config.yaml
n_layer: 12
d_model: 384
n_head: 4
n_kv_head: 4
head_dim: 96
d_mlp: 1536
vocab_size: 2048
activation: "tanh_gelu"
norm: "layernorm"
norm_place: "pre"
norm_eps: 1e-05
positions: "learned"
qk_norm: false
attn_scale: 0.102
bias: "all"
tie_embeddings: true
parallel_block: false
init: "normal"
init_std_qkv: 0.0184
init_std_o: 0.00375
init_std_up: 0.0184
init_std_down: 0.00375
optimizer: "adamw"
lr: 0.00103
beta1: 0.9
beta2: 0.98
weight_decay: 0.078
lr_head: 0.00963
grad_clip: 0.5
warmup_steps: 243
schedule: "wsd"
decay_fraction: 0.626
decay_shape: "linear"
final_lr_fraction: 0.02
batch_tokens: 65536
seq_len: 512
doc_mask: true
train_tokens: 684200000
steps: 10441
dataset: "wikipedia_en"
MLP neurons of a small language model. Each row is named by its layer, matrix (down: output weights) and neuron, and shows model dimensions 256-383. Each number is 500 + 25 x the weight over its row's rms, rounded and kept within 0 to 999. Numbers have three digits each.
A block is one neuron, or neurons of one layer that tend to fire together. Before each block is what it responds to, as a language model described it from the Wikipedia text at the highest values.

Line-start list and table markers. The first token of a new line in lists and tables, mostly bullet dashes, also table pipes and leading numbers or years (e.g. "- Detroit Tigers", "| 2013").
L3.down676:515513419513532514521499483469486488478529509536477489496495547527480530453531463499530476503524564480494457511551505482533509501476492510507473516493489514486513528476446532500488501511490477514518481554510516483508447448551502454518492529491503522506527515518550497543479516490493466482479464544487499514492513511505520507474512483482524507515524506512523516491476451483483498494522
L3.down1395:540482510503466528526508516514451500529506480512528505507506512486509540521513503516529492459491528502486485539509486520526491478518518477467500471498507502470501465483525477513510521499470507513522532511501505504497503512527495509496533452526517482539539499511488485490487486445490507488484518499493503513530539467513464505461533495508503499492496529468438520543482495509487495530548

Word-ending suffixes and closers. Suffix pieces that finish a split word, like original-ly, actu-ally, present-ed and engine-er; also object "it" after verbs and closing "==" of section headings.
L3.down513:481476541468516512468515526509495506512460503425493496507452478474501527482510560503524498525474513520485513503521556462493460547493476539481433520514529465514512515489480525506509501563494532458505508494449498482515489539468470520495517510499510560502518511480490516515500539491489513471524543499488499527477492541505482504496483499502536514513477505531517515441512532463505513482489
L3.down689:494487527485515506515543536451539495494502471508552517489444509476515508551481539521514500554506452522494509493455496485464518477451469552513503497512467484543535560502493522527493497563460543476501544530492531493536483476470489511499478507502478560495530520507494487507495503545500518500483477510508502512511520546443529474505512521443515490524484478523516471488543489523455523486476

Adverb before passive verb. Adverb-completing pieces or first pieces of participles right after was/is, before the main verb, e.g. eventu-ally, of-ten, s-elected.
L7.down56:558463520511461543472534493518482530527483490528496472484483512502483478476533460523512517558538540497511482496486467546534504498514518520473501514500478493505488520558490465491471506522523502484413442506473509514507512516514545461468488497513450513524490456476492526526525483478485488520497534485501515486505502476500454460514475501475507522510470556532515489472505527489512535504468
L7.down273:476480461528481477557497505503484518476503450517509519482498493504482507460518527536470492517510443484513534500448510521537484543521502506492493568520516477496540502478511455497485491486545498507508485443571508516475513507458520526488505506495515489486473510481478473471490487489467509493472501492486488517489479496501480540508511486518458553491500487472523486514478537504484517532488
L7.down329:508455489539518503490498507499524467491469479512492476457539468508541472467497506482481478520519493465512482499480494482488476515476502517517525515506549458504479520512521484519456488522507474521484531520489452434522521470465486501512531488471517509518476484481480533494450478472501504504534504517513482524536497470507525522475547488486527464527547483515481481458493539464517503504531
L7.down380:514518481485505487506505450522528462485490502530496504482497527484494483491572510506496487515535508469513492540553493531542537476536522484468503500485537461501473548449448494494488516450532497500473536456532501508536469518457535494498497534536479509527479491508551528481463502476520527556492508497504524539513494505461526472481486534556478459527483502483507519475549533492499534467523
L7.down459:484515510499458474488483519496515483496500484497556498483451504508523524559532542537485510532540436484504541500493501516477520518504479499546519480487520499491513489531490535485505457495515525566505480507536514481508507509504448502458496469476481503541543471469556458518515492510501512511466473456514480495493533501526471423465508527474494509491511504506534466520514486563509504475486
L7.down694:462540501451493527507464498503510472485471497526529509501484528469553490491537517533459536460536458536517523521508539546486488494515491497473511537500494468478492478492482467501534526488506469500483468487468538479525490513499517529468485497501493479494521539468521538518484550526462519495474496483542480493501473496512478486465513486478484486500487518525476489480527582485516446502495
L7.down1293:552477525526482477462524469480532501510487486505471505502519575532542502502549495475479509534520521511490520458514481523522493466501527492509492498475503490501447505455462503460463524525520466489510501491514490473519505530462480480451484509501488495512500487472495513486542469504505472513524455482487485520531512505509500474504453517527500473481513512489551493523527523515544514457504
L7.down1452:506515515501490544528489492549516488480466491482522486506490528547490530472489496524484497529494466504495516515487516495520494503510456506502499507488518525494473457454494508519518490490543526486500482496483520474507537565498476499473527497495470543479513516464529537515448516483504516529517574524569483453502465462504462477510517469493460453504497509541484465449562485483521513506496

Ordinals and mid-word pieces. Ordinal words or suffixes (the second, fif-th, Four-th) and subword pieces that continue a split word (commer-ci-al, inf-lu-ences, pre-served, affili-ation).
L7.down59:518510506497476511465512467451471498482457502558510491540489501574512487488471505525482511522491517466481472580500484504527474489502487544518460530524462478516497522492516456528442537466506501513514488515524502495471519495537528509544475539495521479493497509469474494509547490485512496476495522490494522527495532522509475498463414506473526485486507496534506517507457497520487518485513
L7.down653:496493571485505519500564534475500532468474478475498534511509525503494438504458493506527536533537492506494502510488519502481482544511519550506486494503494501482498524504523473501513508458480518495459507467480491480491487533478482475500474510486450486537499484512509500515504455502502463505507483481549517508497545495534511506478482481482486524510538500508478507530500520500488502467508
L7.down919:489532469504481479508523556490486568520490502440556509500491480548497482497458495480444500524513519520480508466457504499488475463518494530452466485503449521493451509479473488486461484539468498496452495514481495498471519534510498461491519528497501480480524498540515525468484521517506516481533536533517536442558511507483476519492501514474538531516544537482475497526486438500491507503537
L7.down928:503496517513525489501514523522497500482561489491512486459530512487454491470478480512521505516515488518500504520464450496512465520494525513535516524540494540516517474449472479474557456441521496516501517531556482517494471540530521525513498495517531518482484508512493481530490510480502476497505501498479466505517518502526517511491503472479502506488480523454517489529462525459487491523515
L7.down1121:503519545504482503498524499492469549520462520465482457454517495472506527498526528505527470479536482478470510507499527481510462523565481510477515505504589521514454470506525532522517491479530474495536461484520503538529468498489504526513473540489507474485516478518460503495516498490479504528467499504478487468501507466522527493501441476536480473514506499504492550527504515460496502495468
L7.down1467:560514479457507459499525551495518487496476494478456480561502471498516472504517479540495491487459504539490519499506538486514498481463528490540504500508462509514478526486504477513475502488474486473488526514517519502497464533474463544467509489519511514485513529503529493506521515503506462534501459511488528513478553498498482517516511498504518494499495530471494514486508496466450520500531
L7.down1504:483499493501557504494495485495478533479482490485523516492492537462529541511504464522521470532465501505470477522496454553555530539486544499507518524500465468508482493509468433498503514509503482509468514504533520512536511516480471539537493506476509473500474536462524526471495486492515507514457509536522476502533479508482486522555477460529513574526495501490513524501461492474491489503550
L7.down1525:515510522498513507474444461471479506477533492476457526495463493546525467500487479522488527490507511501529508528536488504545502487460521492500481491486533514504513463543505503490500493529516519502492471550484475513505512510496497502550521497481489428506511500475500506492529482499489488477513529514507522504559526488506488468513486533530472468502529510496493505508510506499526494516541

Row-start tokens in lists. The first token of a new line in tables or numbered lists, such as the period after a track number (11., 2.), or a cell's leading space or number after "|".
L4.down188:479525469502518515477493497518451488523471494542547511469478512463568510481523467503541487518497477473462485509502531559506507493481488499483484501507504464449471482521437536504456513532531486525462494524598498486503458462491477505540513515517490493535499500497470445502467478517501526469488471489465512489546485545520521506461528499503483513508560501485540483524500482527522502465507
L4.down641:467502491490525484473496467489491488528498466497509503499485511508503544533506491510491472545527537499506460502541521493489500477491510507524512518484512562544509525431436479493474477499486489576502501505553505489510474458538484485477518551499505506490493514558492490515469468521499512537469499518529518467520531464533510498470478502521481511485506479486525489501516460472529491515456
L4.down1263:495502469516505521488525513489468453546476478541539530496522540473523504488477457514531504507489523517503470505500581490528477499469510483494463518474502497482497542499476467491449485531446539472480471501526506512501475527510521472496529527495483496487519456512495518504503519479484515493468479458475492528554489539531552514471523511517501484509481510475508510542516502524520472407496
L4.down1270:485463532512523468470496513489541491482459530528531499514496517510453533486508483471517522517548509508475481522542555525515520538492506484449512500498479502460491503500496507502448486520495494526498486458542495505462461447500499503509480506490494459504507502441461459498516524502446546493491485453507513468490470525491515499470486509476509516498506536487513502521440502478491508515508

Second token of capitalized words. Short word-piece continuations right after a capital letter, mostly inside names and abbreviations: the r in Jr. or Dr., K-f-ar, Kon-st-antinos.
L3.down162:468518544518545520484438516511537491473523482487506480500503503476517493500491506493492504491488512481468504499486524527541466547548460511511457508487489478499446477491474502466497521516510469526494528511487544500490502489517481464497475423486521505476514511495526474539529515527495488462503458529500511524541491494498504496538476482534513505510525486497467477514511498488534485512534
L3.down209:502520493521526513454487445500500518495503486494493495505521471518518498453456479497475474513565472458502498487514473541484502515564488521486512486487495518523465511538490492485459553472497499445526503493515497483493553504501515503534455471492438494471482551530468495503509525536483507520509480538497523480497550524499501520513511509531514510531499479441510500479490460475502507513475

Predictable mid-word fragments. Interior pieces of common words and fixed phrases, like in-cu-mbent, per-cu-ssion, San Di-ego, and day numbers after month names (June 8).
L7.down13:470480477511456535464495538524455515494539506508502514522499540479558477458514502470499538526523474464494504521519522510470513489516500520469492508485513488468489476528481512443475514492455535515478522505524468504485537508498495547477496569502525537529478467488468517512493497479468491483435503505498507504502470532497494497553507520478544510537495472475492474491535495496495486510523
L7.down22:509518508513496483504499505505517503474527461532543484490551497470526512488490466473543510505525494460480516546456498507534521526503510512510534466492488494496522533530503503507465463436547514513502495533477487519451520454482430453548513490524532542537521463496500492552518522501481453531517479466511530442493518486517496505450509528519533463525487490490472525475505477467517531535516
L7.down228:462487499516479494525513488524544498440540509481524479542496570500487512488523475502464512526548517513467456489477516493533456518558481543503469515486552495510497507489515451512501491486548524522532542492536501509489499534511468486552512491477468498527526522559490508458480511548538516488481473517529483449481501491539524529504468489505497457506523489467495553520529467495517515480515
L7.down439:511509560477528491456515514518552486502510500479479460491476478525505501524486479459502455522537545470489480533453478515479541489494515467540483507498516485513491535470486452531486540517526455508523500468484544474462526517550513470465509493469504457498494507466492481482509508509500519501462502506495465539484483497489506488512531494486523529475491485501523511496494503473481535451458
L7.down487:493545497530509515524506532474511508485484537483501502489506493489509529469523439531469503532522491487504529462493501485435530477509489481489502492496506497520518491500461506478468465492538502530492474494488498525542507542488518465509505532450439520535487541471490508486497469571458468510475521455489502500501502475520455475502542497506507511488488549533552452508540506491524507450479
L7.down676:480470504517561530505463520519555482515485532486508523487518497526496479509450456472489489510484513493465538477474559501550492514519526538500480469502538546489513506528487522542474513474532512513508518479491489537468450551528465503500465465499514516474488484508490478472475524522508497473479507506508513500540534492492479513473475490496520488455509487558526491515573524478474508528492
L7.down683:457502523516498574521461564485505500488493499519523479481520463494522501516466507503468474498481486437501533501464494504552529457485495491512489509509473498492514457498466491513486480474456521556519524492501468502468487471522495557477537474490513511500552515528498516517467478526518511498522509479491536493491462475473479537483547523484512533462483525561499505523512494496472491517503
L7.down701:524500512489518502500476539507502501502489457499533487504462522508515521495470523520523523495538481497527503506468552517539496514467532468508492539500523497512508523500531498476494517504444469501453535430490454486471494462496503510470486464507459522502508501486506504503487549495545504476472479495509521478503497449473547503500515506486530517503532458475490467521480469492473511520528

Row-initial dates and numbers. Numbers, dates, and month/day tokens at the start of table rows or list items, such as row indices, 14 August 2023, January 7.
L7.down132:515574478528488472452494509463497477522493496484499514494494518488512466479560480495515499479523522520534517519481513477484510548479500487515519497483495553470524493499491471484476490454479520538532526454478496490531509440515521478501490501516537498498475506487435462518501541515524491493512525507461508525522469520454449517498505491497497502499465488469459470501498465508498500493497
L7.down202:494548437462502515522549493507503478503521489493508504461459481456525468531522500516481489500476496505506487469463568503471468550462518506529542489520510521454562456550489495501486520482520472477426511457503480516522456507521505487500466503541493510477482497536511483508515469468514508477529483540522535467489489504506504460467527495509519410534517522491510504528490508477489501498478
L7.down214:499509437476546502511462462481526480518533491509497541522489491502505519480508540503556500474459475473488515493488516472458527535524529499491517504527516540477515483501516482541523457511509470497522476495490479482491477487542503477505490517483453515468489504532524484560477504475522488476473506473453511479493512442497536505477489525471501476506441546500518510447482497497493485514528
L7.down852:460494481487522497477506474515508526520498495506508506543511500520541493533518517538516474530530518503505495473536503477529479557485541496516462482491506509518512493541458499449495522527518481495532505508523517511484455520480514547495437510494519492511558488475518459526443485498462482476487545542505523474499490492479534433472487505514495480481479488507533497543476503526491500536492
L7.down948:537545476558497496486526497521524490517445557472522521451515503489505462490535511476485447495500476493549487463486501505508500457446478498514509529524531535448480489488483487514461517500555486477476498506455515466490502486484498499476549540535465490504528536535475506479495442487477473510480464512502489492541472448457512523509500487519516526504524513528524520489480518492509511492514
L7.down984:480494507495518545495522552479512483453503532475540473491537566496554520484510486498520478502494461454513481489460480521512543492506517521499546513503519526526497469506541528506433536501542473458489526484512492494523488476511486498527462497483511495516499471512482453489498483496493511455513512527477505460531497488470536490473543501555503518523525501524490492552509468474479472545490
L7.down1307:494500517498513553468459489511531523506464495497531504486503508469522499455495479503497461492492490512506517506545529492492494515501443493516450515527516518480473489483485487487507513537515485479448513513514457553507488518459492484510488495479500492483532489480497506497455505498532497483474539504506511478512507497495467482489519491518473474493499498510545507493519470538524502527517
L7.down1319:500468493520516507499433504503525485488501507533523487516503518479533521515542505510511459524498505478492528474530506495474491516462508501495475508513476486478475472497511521531489494516522535487429526459530495496485468486492484505465491478489537504470505494473491474496506489460464502542485491514508506474511531525457477490454536473491459498475519480509478534504464501528507530463511

Mid-word fragment pieces. Word-internal subword pieces in the middle of split words, e.g. ten in intention/extended, fer in Conference, ur in Insurance.
L3.down116:503534498527520485494509494487462505515493510435464468517533470505538528518513499511518491506531491464473498530464515496531493551501519488477496496500489516469523498474487485529538409484495487529535515488469517502534530480479525511503458491554493447490522516511511466483504536524454514533512498504499474508503496504511487507532471507494499505479548489471501532505519484464467541490464
L3.down1334:472497523510538565473498508523502452486487471459478471523554493480477512518500505508514485482485506547491492456493514474528505505495510499490531483520457450479517484509489505507518518504522489457516481494519495486489483457494451444530500499467541493492515483534494497509531532506546496498545526511500503489511499472504460493466503493482510515459485502465514486515475463485441525454527

Post-auxiliary modifiers. Words filling the slot after an auxiliary and before the main verb, mainly not (was not, would not), be, been, also, and adverb-ending -ly pieces (originally, previously).
L4.down863:513488523513523533475521487516489539518459503511488492515507523501504488502489507481534542488494507505476540504491480520540420503475521486470481488503532488503451509459518500485464494488513525448478537491484494495527502532504498458481469477488494519511540533492499532489521524492499489534562480496495585532525500477449515465495515489537502474512482492470499488494501523487520501456461
L4.down998:506503514507453517516497497408509480489462509494489488477424529479512467526517486502474531516535486502534525494495461525485442464492547495456533545514472534474501452484489505450551501526498481488593484511491531538492501502464500534525527492491515517527496498515492538508512453555498479519526503452511549537484495492529535480501522511522439539476478505498492490516457548478492509495491
L4.down1012:527474498517509530468474494554471485522474476524437555453562527452529512478463487502487515539464541493480518514469482471484490587499512546471512467505539474496474459488488477508477551511501490492534507505501479503478491517543511493441484476492511480481485512518496478483513543475499485501517507507475499536495495540490468515510509482509481477459511489498504574528496463508520505474514
L4.down1132:524456467477569511489510506539492522522497480452488538488524529516471489504514516482533523494483511528506494490530493546504481510465513493467493497501506451520446526469473524522500496505476511463507501489513474518541486513493510488490482498521546512502518519494465471515512516478510506537499518518493485524518517469482474489485521485535526497487479497548503526522515514465487505507476

Mid-word r fragments. Short inner word pieces, mostly r, ar or t, right after a word's first letter or two, often in names: J-r., Vi-r-gin, T-ar-nów.
L4.down264:470490470470487469478522497548500507467474478491496505496524491473462492509555508551520524497548502519525505522520466502479529493462517537546496502497474525486516481440494544493468499482488545497470485518465490508508470524515529446484462522515460487502448486479485490507529482562485465471483445492550468477520532493509467462480500503509496486476502506517498502511531521458475548500471
L4.down271:522473516487529510507535509472465475533485492499498496461493518542481490485498482467475535506506482532488525514523490503488491520563556464451511455491511461491494540540533489512499485511505486514508515467533501517483461519536466514501478530474498525476537495545491521476520476484496516455491492432498500489513480533534517524520511495478530453476492537500500515510470525496440519499485
L4.down809:484530475526503523528505546490508509452508481478522496512507501486498491458511474494468498543495513534505486527476498524530515532500526512499477445495504496478507480523460534493473488541520517483484484483518486494486505513530458504525474527487450521528512494517462499506543495457502457497477498497507474473477522490531480502498513505540486486420492505497519472513476496466491514508508
L4.down1058:475525478520519467491472505469516497476537528507491552515498523498491470420524515469433472505525511481484499494520464442489487544472500541518535528492513551556488515542473521478537501491522533443526469501518522513539520476508504528516491484471483502503477504512478491511494484476455453514519495565515484475474549542521475484498473469531494501468495496486529484520527476467460505474500

Name-final word pieces. Last subword piece that completes a split proper name, mostly surnames and place names, such as Hud-son, Hit-ler, Edmon-ton, Manche-ster.
L4.down354:519479556498543517527515514471514484466495485526530480509535530482469510500504510511548522482513471521470526479525496499537505511546530507473437466504491519512481512495487526477502472509538490494506443525465521486473518484462546526463509491484490492503555467521495489527514518492454506508469518522471492530493530486505505470533506504467519512489443489522542515470463510519495500491511
L4.down360:525493448486545475493489485494508525494500523476477536550476460494491527521504488483525477467471498525502509518520560468505458502534470543433560520518482540502524498438495493528490494490502491477568505494485531465506512515513457519495529501513522501490552525496459537522494515488440499503478532521460479505535503481465544490494468497487505493485502461477501513551483500466500481498495
L4.down867:506474520528522490522497503454549500445458497523512480526464505516517500474508522466501529477517481492468517539511527448527473543513520519470526474502538551502481504549528485484458511470500501497546533452553509517497495525473505568530500504487509484468547524509486509494524511482496503551488536471500475492551500486488519548463522482487484538507476460523496530495484480513486485466450
L4.down1422:508478481466503503528486506501545514464502476522517505465493526529567506516542527487474484505490494470533501498486490478550446488504465475485509462506546521477447449505543469526482540466485485468546526498504472516463520509520490513548502477511496518489493494453472529552504485502447493526460512513521501485528487510485508496509498506506498535578484507530516516475508505537527485515505

Surname-ending word pieces. Final subword pieces of multi-token personal surnames and proper names, often in tables or credit lists, e.g. Johnson, Bennett, Zebrowski.
L3.down1401:511479476456450492461561525510527511463467537484486483568484505456496514511522479478469478503528515528502484525527483547532467548529509502507538504520501495471443471477507513482486489507538540503516440534519519484495509515501484571510466495504538458530545518482500490500466468478491463504536545546472491510532512461517507486503502485451489476472509543488514502485533494516487503478524
L3.down1410:484507513506508522519483521480495478489483482522527503510491519501535507525515516482495506481433482501506493524463518509499456535473464486447517480515481494472460460495556492514520486497508552532506490524482505499527502490469482538507487517479549485536517503501497524530526495494457486519501508516493512479540519475496500503472475486513543495488444514481511481478499519472482509510495

Mid-word fragment after prefix. Short middle fragments of common words split oddly after a prefix-like piece, such as re-ta-ined, re-lo-cated, pre-mi-ered, de-pi-cts.
L4.down314:480508492469510495468558515518499502501518500506471456473487483527496467507486495511491460487490530519485551470531509452498489508487546493491487499518479499528516496451507490504486521479551473497547471503517514501513484508473527490536482560489503470485447511516483487502526509495530517490493484504478512488511492437488486494520470514486509456496510524503491477541516471451492477500506
L4.down926:486512463476459512503505525527488534527518490482457475505482504515464480555479521509506516563542501515487488522504500532505462534428545475515505525518475516486483494477498525510502475484519473526512542551490534514498477525505512522490484512488506521488461489507483443525525518462504489514476508516492505521541477449461475533547496477484515507511502501487544507504488524492491521485481
L4.down1059:481468523516514509514495503461490517483498472496479516482493498487514519532525498493530508480539495523498502477524478493492511473501454508491462490462510477518501472504460516464516493554502501496419489501470544481484522489535497513503486477472485492495492519490484477528466502508463500524521500513495491489489434527485507486467494507519491470526480502521512496494489507502489496507532
L4.down1291:479446501507468498531524512492513485492537489516551476508551438519544533549563434542480482511512490481514493493448505511504514474526503489550491488514562463502497504496531533483545486495526520461465482499493485496500531528461520516463466479509504476477506532529458505500528520506512521461510507487461505478534464503488469520508539488509488507461505524447509499518532537514465537522454

Mid-word consonant pieces. Short consonant-led pieces in the middle of a word split into fragments, after a short opening piece like jo, ro, Do, mostly in words and names (jo-b, ro-b-in, Do-w-ntown, Sas-k-atchewan).
L7.down30:511442498504525485468481486507556487434467435504530511491512549470474455463471500490500455528516487498484482530450532468508493535541502535532491476515480497494512484497544490519513507482539496502531511483520565547501487476522500525508524528490497512497520494476522494516528485492536469509512486478465457502462508516489521467478513521507471476505529496511473457518495536493518528527516
L7.down602:480436498506566487465472472508502481513491547484505529508464496490511478533483527491539470470528465522455536497535473467484496498484501478520514497507549528498560500501493491529489510487515496532446535552516463531493503474515510534469494494499508485514491513507525479509540529502533528530546550527477515501491495535499471514482515508490534480494526523493513526530514514517483488523464
L7.down655:486488475499530460521485487489533505505510497501461478524555480556484500476482471499454564496553525498492493490513493495478496496479498483465509469481511497483468547518521495517459499427496514500503515495523476524496518535497528486482545501515507508521524492480488539523532458474485468489483547519515485537484512512509452522503480481511507507528443508527545507453485535484513495536477
L7.down797:497492487491511477479489514535527477492496520531506485478468500486492511481486500540505549482455492443501516496496514493485484538510498490474505461496503549461470515553494488502508519501517497465561514486499506485514513524512468515483534461561500552452506486533494505513538517504499492523488520442529478484533456513450505493500489491516486509489491501500516474496523489503501522539505
L7.down995:455480507481499508510474485465518469517484505493452516483541476511483469527515519489513491525511471505501498495520517478497544546506495489475491474480503490475581487513470544514495517520543534530536527527558486526488464524492520523483451511465513468483457488468510489497524484494520523500530482471477471493504474515555481515523514471493449518484494519503497521478462531478507518502467
L7.down1020:499471450520548521567499494530511487475472509495455498502495476521462510488505493487484502505491508514440495534500530540496516514509484478480526465497501509489496530493561519500517482460514524509490510485554484526470466483516521518513482502472455525510509489531496447530534491490471493563531456535513499520521499518506501479543530490485514528491493466498534520460523519465476494493504
L7.down1083:519468506507485519472491494503475495465512481496511491515518484515528525492505504466513471498497500455470531501519497451503500463509549520486481445521476522510528464472514509515491501503487513456512500494515509493493432465491493481512483497504494486511519451509524484500482527510485511500516538513487504480486534511487493507500424522484502493551509533437503470509527478528485520543458
L7.down1133:503501501490511527497477405482535461507504527527476502528494479511538449504519507504503478502509481460506551522475453491501463468456521499497491500474507489523523497479498432567503483498493525500481499524506475524479522462482527496515507465510462496532510524513487468512505510510544510453486502507466510464420543467514467478500583509491489464480508474526481468512556521512488458482501

Surname word-piece continuations. Non-initial pieces inside personal names, mostly surnames, often in results tables and lists, such as Bra-dy, Bru-ce, C-ook, Per-ry.
L7.down10:517492479488489516486508509513527481504494419505501494482504537490548509523520466501503475496494486539511507506515528480487527540489465531448494508490462473531499468522490517509484513557518532527581519448473555494487483473487495495487515496495493502469516531500533505518488498519458489513471475491519498456533522509494498534498516453504477499518508519507507505491529492498473490495493
L7.down448:533510477499519521462481493516474478468471484501488511502521542516482493520500477494516531501490488544530510486500527519533523518496484504468507481485468466481467453450524530513497513584519503506555530485434515476542508472468499537485464507501511516476497533492508481512516524482454491504502519481485549461496523516447469506505493474504520503472516493489502527528511485491506467496493
L7.down650:490468463474463507489466497503519478487514473498523521461484467526514525481504512456507489487527514515496480482496511465536530530497542517476550450510483498500484535471482449498524495497527547458521439521487538491513484490491484478527475512505505489462493486498484522465506465512507512555519500524448492470514519501506545503502474528511501537517493506500486468494481473476517504503507
L7.down660:541514455499450497452480509494448476506537524494474512500515510494505494520505464500513491506511485495467504532480512505479528519481502450530493498486434482490494505495481516493496538549521508474464496464486530507530495488511522505474425470508508472472487558501509493527449497511511478527528489512503530496493503476472480471506505518534522495502482508493458491523519524515507470507520
L7.down1018:543516505498484515555534473525470475489485526477474468514493497486507487508518506462487458457538479470487452500523506447514501555488491538475521477534501501536568510511497487519500508505518482461530528494513516473487467531500488505537505470487531462488522496504491477502485514472494496519527516518496460532526489481496540528513480513488516512475530484491565505512491463473500469504508
L7.down1254:492505494494558477493459482521514508526444510503492475468479503484509516527493487490479487491529520512510541507500493482487485552526535474499565491484540565525521508479524477489471495499512497470541504525501494485498522519484499449502566515539548475461509492511494494468499503506485494534485518512517488450470483534520477535515496447550491487518499486506498474477480490492476489517490
L7.down1291:475513489523467534477479546521486476526504508477483495474508508491481513484477479517506496468517500537510493548461535517507553465502472497562528477469498496448517474523472501467484500544546498484524489536473514491479469515530462469467476517516480499429488531500461481479459476519512490506522459476553543487491495501483434512491511490494508480512552496530468486516500527469512547484502
L7.down1478:517483474509524525520501489498516480499414485508460500497462508464505495493500518467508495454535477495508522505531511567511470527544468511501512505493518489445445442486499536511490497518505532489556529475435524481503494537468487526509496517477489505492522539503480490518515524479452505526518523504509531491545529495467483511493476480500526473479500502518491509523527486506512503510489

Word-start "su" fragments. Incomplete opening word pieces, mostly "su"-type syllables (also cu, au, hi, continu), awaiting completion, e.g. su|ggested, su|cceeded, continu|ed.
L3.down196:464469501497510489508526512505493529504502511487459482542524521493440473505503529494549541536541450500485462495520522540531504477476521494475491514491497526493502474519482490498440472488519458448458498476510479515478499538482510483469509525504525469493519535467468536482486456517498485491523450527505520520508515483480469446515512497491553529530510541494513488474482525475550518495525
L3.down1456:473488524484519495506510458486529493462513485536530501550497528555556454515495472485539471526475466537500505491505497547485415490508534499486476485508503503499510491509548483506425473501512507472529528491486504483477509490507486470485513517521491476529516541449474527541492496520492519536489532465505496528534530513479530500486499476472499506506509514500562518506518477488517462507431

Mid-word vowel fragments. Short word-piece fragments inside split words, often a vowel or vowel-consonant after the first piece, such as the u in Q-u-arter, partic-ip-ated, Re-mi-x.
L4.down24:479530536497537507527483528428493518513504506506535509473530489480495484503481437487517501498462507495470513510511474490477511515545508555516512487500512484524464506503482489515540518467496474490529514517500538525471538549544498507535502472479464519513474573502544500480507499502493518484519475521489492481472551488484476473479492510508500527493533502476466500489475465487483557493507
L4.down194:526524492503527511489482560510480508501503468520493491529543513470545487496501526484527498468519508492491470534485479507513537538493500492491476506479527533457514512541477505460479535490443488516512497448494501519511511517488515532472523449489488505514563530490502484490529491524505514491506467509536557537460506503492534516504507484513443496501461500496492533482513526494495541496506
L4.down654:493483490485507535514485463481498489528470523516499513533476483504482544490474516517543514488432478505510462505448492511506469480515505522534493524512510488463515480482537507487528525514519488462503501499517484533505524548529493481482487534478512489498443511526484506538513515516487501540474489536513499478532459489470500494514500495471495492500549487484519490541510489484505532503465
L4.down1023:490510521515513505487492523485522519511559522459481505527549481489479487498520539512488510524516510532503509528510487469494532484464486497512457561493498457509503510519553512486512544474544500488544494471513489507487517508493514478499535486491491477522503507518472475499541516492517532516548499467479533497547471544497517503522537488474516539455515484491473453447462490516490507492503